Weights of a small GPT-style language model, trained from scratch on English Wikipedia.
Size: vocabulary 8192, 8.74M parameters.
Training: a variant of Muon for these matrices, 126M tokens, 7660 steps.
MLP neurons of a small language model. Each row is named by its layer, matrix (gate and up: input weights) and neuron, and shows model dimensions 0-159. Each number is 128 + 32 x the weight over its row's rms, rounded and kept within 0 to 255. Numbers have three digits each. A neuron's up and down rows have the sign that makes its largest values positive.
After each neuron's rows, "fires in" lists the words (lower case) most often at its 100 highest values on Wikipedia text that the model never trained on. A number after a token or word is its count.

L15.gate414:111084151075100079095104142151091108116140142167166145123124142094167104086118092110162167085156125155105130094119144154152111148170125132074047119151163127051086187062088087136069117126152111160182114184175111112078068105185089141178138089100092142164135134142113137183126145140114093160125130088188083153162135159094144125103145150121109168127035137073090152076152161134143170130167177140090108124121149151149100172161129118193126098160122153099130127104151137101130091121148150
L15.up414:074090155068117139135147118163116107097134089115153162111177067174153112110112092104196171114094107137178120110105130124116123127089199093106128110102190064132080106158114193155068138118099153075153116122160084151121095151151097118093152082119177105176132130104071175157114121138178117110131120106183093130107061219071159160069084147126189135180108147152121137137143113095107126138131168118119164162138138154103141110131149122087137086144183115066089147128166119112151152139159156
fires in: "her" 28, "his" 15, "my" 9, "no" 6

L3.gate36:176097103081102157133120152185109082118177133155141131169132168154139108161113149116146106114164165084111111123167121123161186109128106187105143106100142055094060108100120095112162156087177157150123139106094158107113158141123110111114131105148110100125093135134109117110194125116117150133142091153130197048118087116151134124065138149144099174122156129207082138198166154154175157138070085067140091122106147156157095180132160137071094140122138079152098091126064104098177199150133105
L3.up36:135120100080140130094122119164118092092210126109107126130115137170147116164173149154133072106106160159119109129160148129159147164109098146137074085133173071091060135081112166135185139163195149131165125161096141137096145155184137132134154110103177109091115083156132109114118152167123128183128098112147170109086137121199160123066117144106113172178108126212093118197106148120193117131070097113124098118097150167168104131122196118066117128182127056136130068140096151138170122141127114
fires in: "would" 42, "to" 22, "will" 13, "should" 8, "must" 7

L15.gate62:062088115142122146096110178091160126090087180127176090141098143141153131197158171111134121106095111144193144114065143129114136178118122136084105121177121151171148107172154098142144077089083146084108143102127133124178113131132102129102123127175137155066108115163144136142158139035116153150146129116058128096166088132104146158140185140127123093126179191163097154164086095079044073149110116084156120114140129113143157182107145141154087166199114146127162120125095144115169131139062169
L15.up62:168133120067131129071096140161125134103141077172144101177105087194158092126133151108223105152165096132185095137099181101177213129158084141117173151099158121142123125169108099146224110148078112094069155118089128091150172121126140112084145115083130126117107111133110103111126143098156168154131118183105169048113084161126156171137149190098125096185115145113099170211083128114144111111135159095118132100126123163109108193154154135129133100154130106154137085096147136120122113109127135
fires in: "was" 47, "had" 20, "have" 6, "were" 4

L2.gate53:065108148112132116134095123170156162150141107115129149114159155153130156118107080158161126056120167078213137108124195118147127182134102126159068094127128086119133136065118168099120140139133161144182116147142166111069145141059140138152123095101172183128109074114070088119149126114040136109145134131177130104181104146171025136072120124172151106105089067138111086150142116136098106171132131121140115106124186149093105090149129153119122090121102132095153140103071168131070158093136160
L2.up53:094130183139140122109128118173130115130141094134121168129180160137164151124122098118152169051134133139162146129115234080134097193128173162132105129126126094156107154045130176084102128125115110095139130146139121084148131128102138099116167090116133183062102074111107092143138133085081113155130117181158135117157121116152107134041101137159163132112075101117126092150157088187054089120093127146076081123107142164107112095150116179105086090169125107095117108049095167130092152108139193
fires in: "her" 64, "his" 35

L3.gate42:107076055129172159170196167126083058168104126087106125132132145158159136163152115112126163051125139090059125101153195153061122121119131160131106115160133126110132116153103166105148134156125104139108109159112154097135143148115129161189129054147144147113151127103138144118171108098125118144150219136170195167114115146116166107101079041122188134158146202132146109082145113105188108124144167138123151147163171105145110118114096176101151149136147087131117101171074130107077114076117123
L3.up42:134115111136154199184180183128039147113107150107069144126172074153147105147118131158100138049103143115071115076147173175103162113111133117136083110139127130105097116172087166072134138163140107143112130134138184145071106165162111153165123062108150151070149135118119111082118108079179123121150120099162130200088141158090145116125106065112202147112139129123177086100130086112178069124104118138125124168126132082136139126123136167102086151104126048137097148155112126124127153073105176
fires in: "as" 63, "became" 33, "become" 4

L3.gate419:184122119133172029063087126190182133180100147179138196083145141125157155155091107161132141186155137154099107125118192151176103157136095125165096122100133095152144135148150094122125118070148106201160146171149097163150110145089131179163177140120155146092124140079159124082066116144148133139151147130113132126187097102145145081156104173151112076157142126099105148118119073168120160094123067146134208099097114129140119122164114199084116129132128146066120129136144105138126143082170136
L3.up419:139103124144167085083102109150200129195113110171132146086131112128158152155060104190133122198121144160123126127122202153209105117149131104160117121108159072143166134104128094107139118101146104165159133128165073179180120118090141162134114201108103189109094123133168107103057144145126135150126172111128165115130148149108116035129132172177109071177149138163127166155157073128123168055122096180137182123098117137135134111168127166117127144148141171063127092154136123134116138078149134
fires in: "when" 43, "where" 33, "which" 21

L9.gate273:142148118106114177076078088117161086105133121148107190124164117146083088136138107146124131137086100181089102115210106155131161056121129132140107104165116149121118119109108132080141141173104130099094167122075150139119081129071167093167109129141137162112086127140131192120198147128131197151187117105126192137125129101123142088119174115161106153134144087151065112111171136092114093156074146068181138073129162114103173156168163098106052114122088131120182090168118155096136143128068179
L9.up273:137112141109169157124108139104128147119122131156141186116145125172118117190156082116132148140095067169077086116169106124110169093112097157149139100145148135160072082137089125104158128138157120040104131135113141091108097095074139123141118135120133144119121138134134156109222129128155210108182113105105169140095118124123135088092133125193109121122150087129079160130142093125132079164074063053187153093128152154111167191162126119094069115124152109121189092184146185093114161120083200
fires in: "would" 28, "was" 14, "date" 5, "10" 4, "should" 4, "to" 4

L7.gate401:158064097142141174145117131133125103151176153163216145104137154158097160173150072087158132166106061131110079167139136125181181110138061200079155144149109131102112115118116127142107125125185176105096124113139127124117104110163163180187117150060106130113131104096118135126201146141174054165113108089120187093081144106103134046085144143152115178148136139146101151199154100091110109162123074104132137114153133133131118162077122122135127158149105081173102067153102122134147144127160137
L7.up401:149153100102118137098085145120115113110153115068163097118135140187094122155162131084114139096080112112134111094150142112116137079144100127120076103125173061100114088134157143141133169148196160055124106111112205170144112130160154146214096148073192164113125111104093156067162123160171160133127125124144132094081098100101182117103106159146089156166140074157121128181173094133167180121108162140101143157161116124219129104110160124086156115096105121171173062102104109079150166124158148
fires in: "would" 38, "can" 24, "may" 16, "should" 8, "could" 6, "must" 4

L7.gate66:235103089126111115124127059090143146182086169128172157077178146126169087138139131152112158117139141051122141164110119140138155144129115135154124143108065139189091163145107104143143151082157132180160130080154081121174078142113130136180147172143141150114126147160115117172182152131126068100146130100171096151145076175120115116149125153123119087094078104172139122127090105135101166141162148156140132066183085140080069182120107132175093143144123141082124147150126021128085122111143126
L7.up66:209125138102108131126116121095182156167096108167103124163083171113152070136134159194137145078118148095088142214182130119138166134107142132152115109167102094131077208099094121126148154121179132207126131088123065131205088131142113135173149117075141120144173190148118096175105138132140095077138097130164137126145084166144122167173117147116100140143089119142129107116120146155110167074119224151106137115115126167121069104079093151135123139179095141126128141107137066125133162163155096
fires in: "as" 34, "to" 15, "while" 13, "including" 10, "from" 8, "by" 6

L6.gate290:138153064105099134098089117110163119129167169094118115129160151176063133146139188171124112099144094091129135107160129143127121082150133139078109135198084095170141146156133123129124062198136106146136160166155101123164118140079161146084143067124120116167083129122119175179085195183096126174111121087138135108104114062152100175127125176107080099124116090144162145096138084143115098097098101126144144091105143128075174127095067202118161119159118110133111103146170179116180069130170193
L6.up290:175140163171123191101077095127116085093132083085073118068147156156183124080134173137164113194102104118140064186121129085085119091170125218153161140107080174124154149108072157200131125110086089133133110099103111098149134159120085093109186130166111120108097177114141111149138080131143092137119142119071113148165160073076089142148122149191171174119139105070133167133157175188146098116146151111135150105180090132089143152155144098134149115108137144106126168170129117132132115122109102
fires in: "be" 67

L2.gate357:120138088086101138137107096096124115191123117120154114131091190178106111123180160187129133126101131105097184132127154181111165166115136083147132163191103080126135171118154151134143137095100179136142136090139166102141091127121158087175115094163117177083124144158178098150138116090181133131064149158153087157139099076115097133124090134130172055076089145181147129101121153130184146107077129088122154100144132117116156111136054155152066110090129112120162140183119113068179092026121144
L2.up357:147077117158137105140097111105169115140116116118138162133109095081175129165122122192147162116115160132118070118126130114150114076152092098105107113105158120125121186095115163092112133096161092161169154130143138147175134151174124181151128093155116214073104098141118114113082135103149110127127156099195138113187150166155126128131066154119177153160168118156155088111171096132165123120186172084130108123119168120126091104109131216130094124130129120126080197170100087073073099031128049
fires in: "s" 79, "as" 20

L3.gate225:113115164112120153086147037178173138104089144151156148121139168153137140117093203154156178135094108148142127132143116193117122128161116064064140167154113083134141132103064153102076176127110123141157098126149078166217086148100121154183145142112151100139134164134167135169135083176114147167173195187124172145141140169132141118072101117215105096140133210094146146109102128130128089125112053109142085160123174173116130116152118151137095138104144141131159122111108121087103102149135156
L3.up225:107091108074148107039178092127125162114184148132118134146126139113100083169084128153140159124151134136093095117129203079230100167111160125151118166197141095109131153106087162132133117103090121163127117159156094166098133108177173145116137152112147101122206173060148070121107114144099145116145116071120119143128160103113118104072155176157129105177169114175085125100095097131126095137178122134181153142143158114116109164171114172115157177125084157106092089109208083108126152109107132
fires in: "some" 27, "no" 22, "where" 19, "when" 9, "less" 8

L9.gate321:136119153147116133104126136137143150127058129142049188158152129105101121074114173122156102124105121112115098210238115127096160059103109183070175127118109114098083163150099080166165132150136059122120144134137141100163083164122095184113181105133177092088118114071127189100144131115110131105143119137150123105103090061128116137058113170181149097136092116135141143111114156106099075107121132102169166162147129086095141167120107174132115112155110094128090129102106109125125137144048177
L9.up321:123112136130127116128106123152130124108068128156064151141156112106125127056163187143109100136141125116153102205141085115098176090109117137078168113182117155122115112129089071155125129172124050111137130095167142098155093132109062165120205139123182096044100109060139180086171145187089145102186104146137112113099088104174146103119098142158147137129083143105144125108151099156106085188122079107150147185143104078088139143132104160086142122149097123136107153077137182150121089120066145
fires in: "is" 24, "be" 15, "as" 13, "very" 5, "also" 5, "remains" 4

L3.gate356:094157096147147145142179088105093126155077186129119150127119121118128102162151096247198138141114130137099129150107160092109120068113101116101130104140075189081155157164116099077116169148111136177153177124123117164176168162086138131191139065130060132115158090133142120053093108122085156131102160106132104196111174127141129131139084115174184073121131098151165099101163128086147128153082140153088124134132107094107142146082102126107130138109077151100134125156079060084108150106144152
L3.up356:104151101146181129125127102121085114183102160098160138116078145138124144174137073214214148139112126131096106107127177103121123076131131102166111131138085199117132125152142150113129146135124133157137174114090143142171178108093117091164114037076083130121104078146133116088141081153078149144148148141153130171104184068091143123119074087201175071123144148141164142124140131061121113120087119147115122107150135068161136154116141141113133161089098208134162082176107088124073137089111106
fires in: "as" 99

L8.gate103:068102109091063106142134145107160114102099151117123156119146113149111141133106160115114166097097111150087129153124152135176165149176121153118075135133163168156132157123123136192129153188144152093061105141124213122139110115174160149143149088051114137113090104159123127113132161062131137118170115112140126101074115180104089138157126182158149131169100111146149160126088166126109116134066142112134137134145168101098086215156255143186145142157124146143108139139168114124138176113170146
L8.up103:098119148065065156167109129116157119067109136082125155083138106140125105135138136096132139109165135156150129125127130145113183137153137122106064108139143160117115047115153142149150119117150129067104077091138158114145098143135170138143153132040133160060111130147072135107178190062077151168160123082116115142105092105066129107143084145084169130184103135125136138155053149075099198111047164175134147103127132128103117107174159124167137137105149146165157173144147136156159116147179200
fires in: "are" 40, "were" 32, "is" 19, "was" 7

L4.gate390:131155149095124153135100089214195180139103146172110135150170132120140125070086074111119132094148130111069126184150133168195117175141128106125191142091118112131098140214114079129110119120093116171147114125144120138089087108105113086190100151140189149108108121174135172172060124109113174124181096168110126117168115161072174096149137116112080179131127124110107148163163114122105168189134046116164162136146101186148103151098158076101129111105121119071128147143137088118097111150156125
L4.up390:143122139099110129105129101191160169158119142181107166093186125127166139061124110132132143102139143116070123192153137170241130157124075026098195139134135040133131142172124130131126109133107152127196109104101140164102083129109105137181156169110148146114105108161074136178079114091106164152177070134124158140156106138090132112109161120100112139124151141112122175173152139127103112204120101084154125133103107128158132169123195117104129091081129108112098167114134104108086137180133109
fires in: "later" 44, "early" 33, "grand" 4, "first" 4

L7.gate244:147125185097189114090132137087121110112088105114168161116125123156144155150093080141132174143101110133184156075111171154104122193136101165108102099142180132110129057138090200156125142155115151122157138118159122137142091101112078109124143149119161117155121148162099067156163113126135107128156137125136107073136190086066043137171159160134177127099105137162113143126178104146178118189148151103146123113052164157136146198172097082171111141101069119090165131100113165168110188083169137
L7.up244:080121119129205130160149146160151129177128086123136129103079105105110175139073059064137151122167151084142104118129140181157087185117153123118087111112132075109122081147096147181152140106168147084082150114151145142138131139130140155140141082126195099218124136170141145102186133097134151111107136092174127102100176092051075121101078180135124124091123171149141130138154115136105162109105112075166071156147181116145138130141130104180141120091115132102175138128134178164147159161227138
fires in: "her" 72, "his" 16, "herkimer" 4

L3.gate114:148081126112146180148122114160172137183133138189089157152158087164116083059127099134124130109155128138063166134119166125115156085150152129086150148107139103118102115131125090077148130147178187156115112156186138047131091122097133166097115128092136090140114157178162124188224151144118127124113087093080136138135144072111096152182104095080162155146107170114169104135144100085107112115179079085105135161148090097064109125084113096145136151092166097076134119093087132160112127118159209
L3.up114:146082111134123181094109138139153135138118120143180175143122107152180100086189146155105144083151108144119111155134127070141095118143117150103208113110083088144149090111159105144135075177126176182137128057153131112149092120113121151056149157126170095190083169047139159165097140123061092117186160139088140154134172144109118142123095147085117134185105112117121153136140108135129115157159127091072110154212103148116101168109176135122095091099166069147141157139090099139052128180156129
fires in: "later" 57, "early" 11, "soon" 7, "ultimately" 5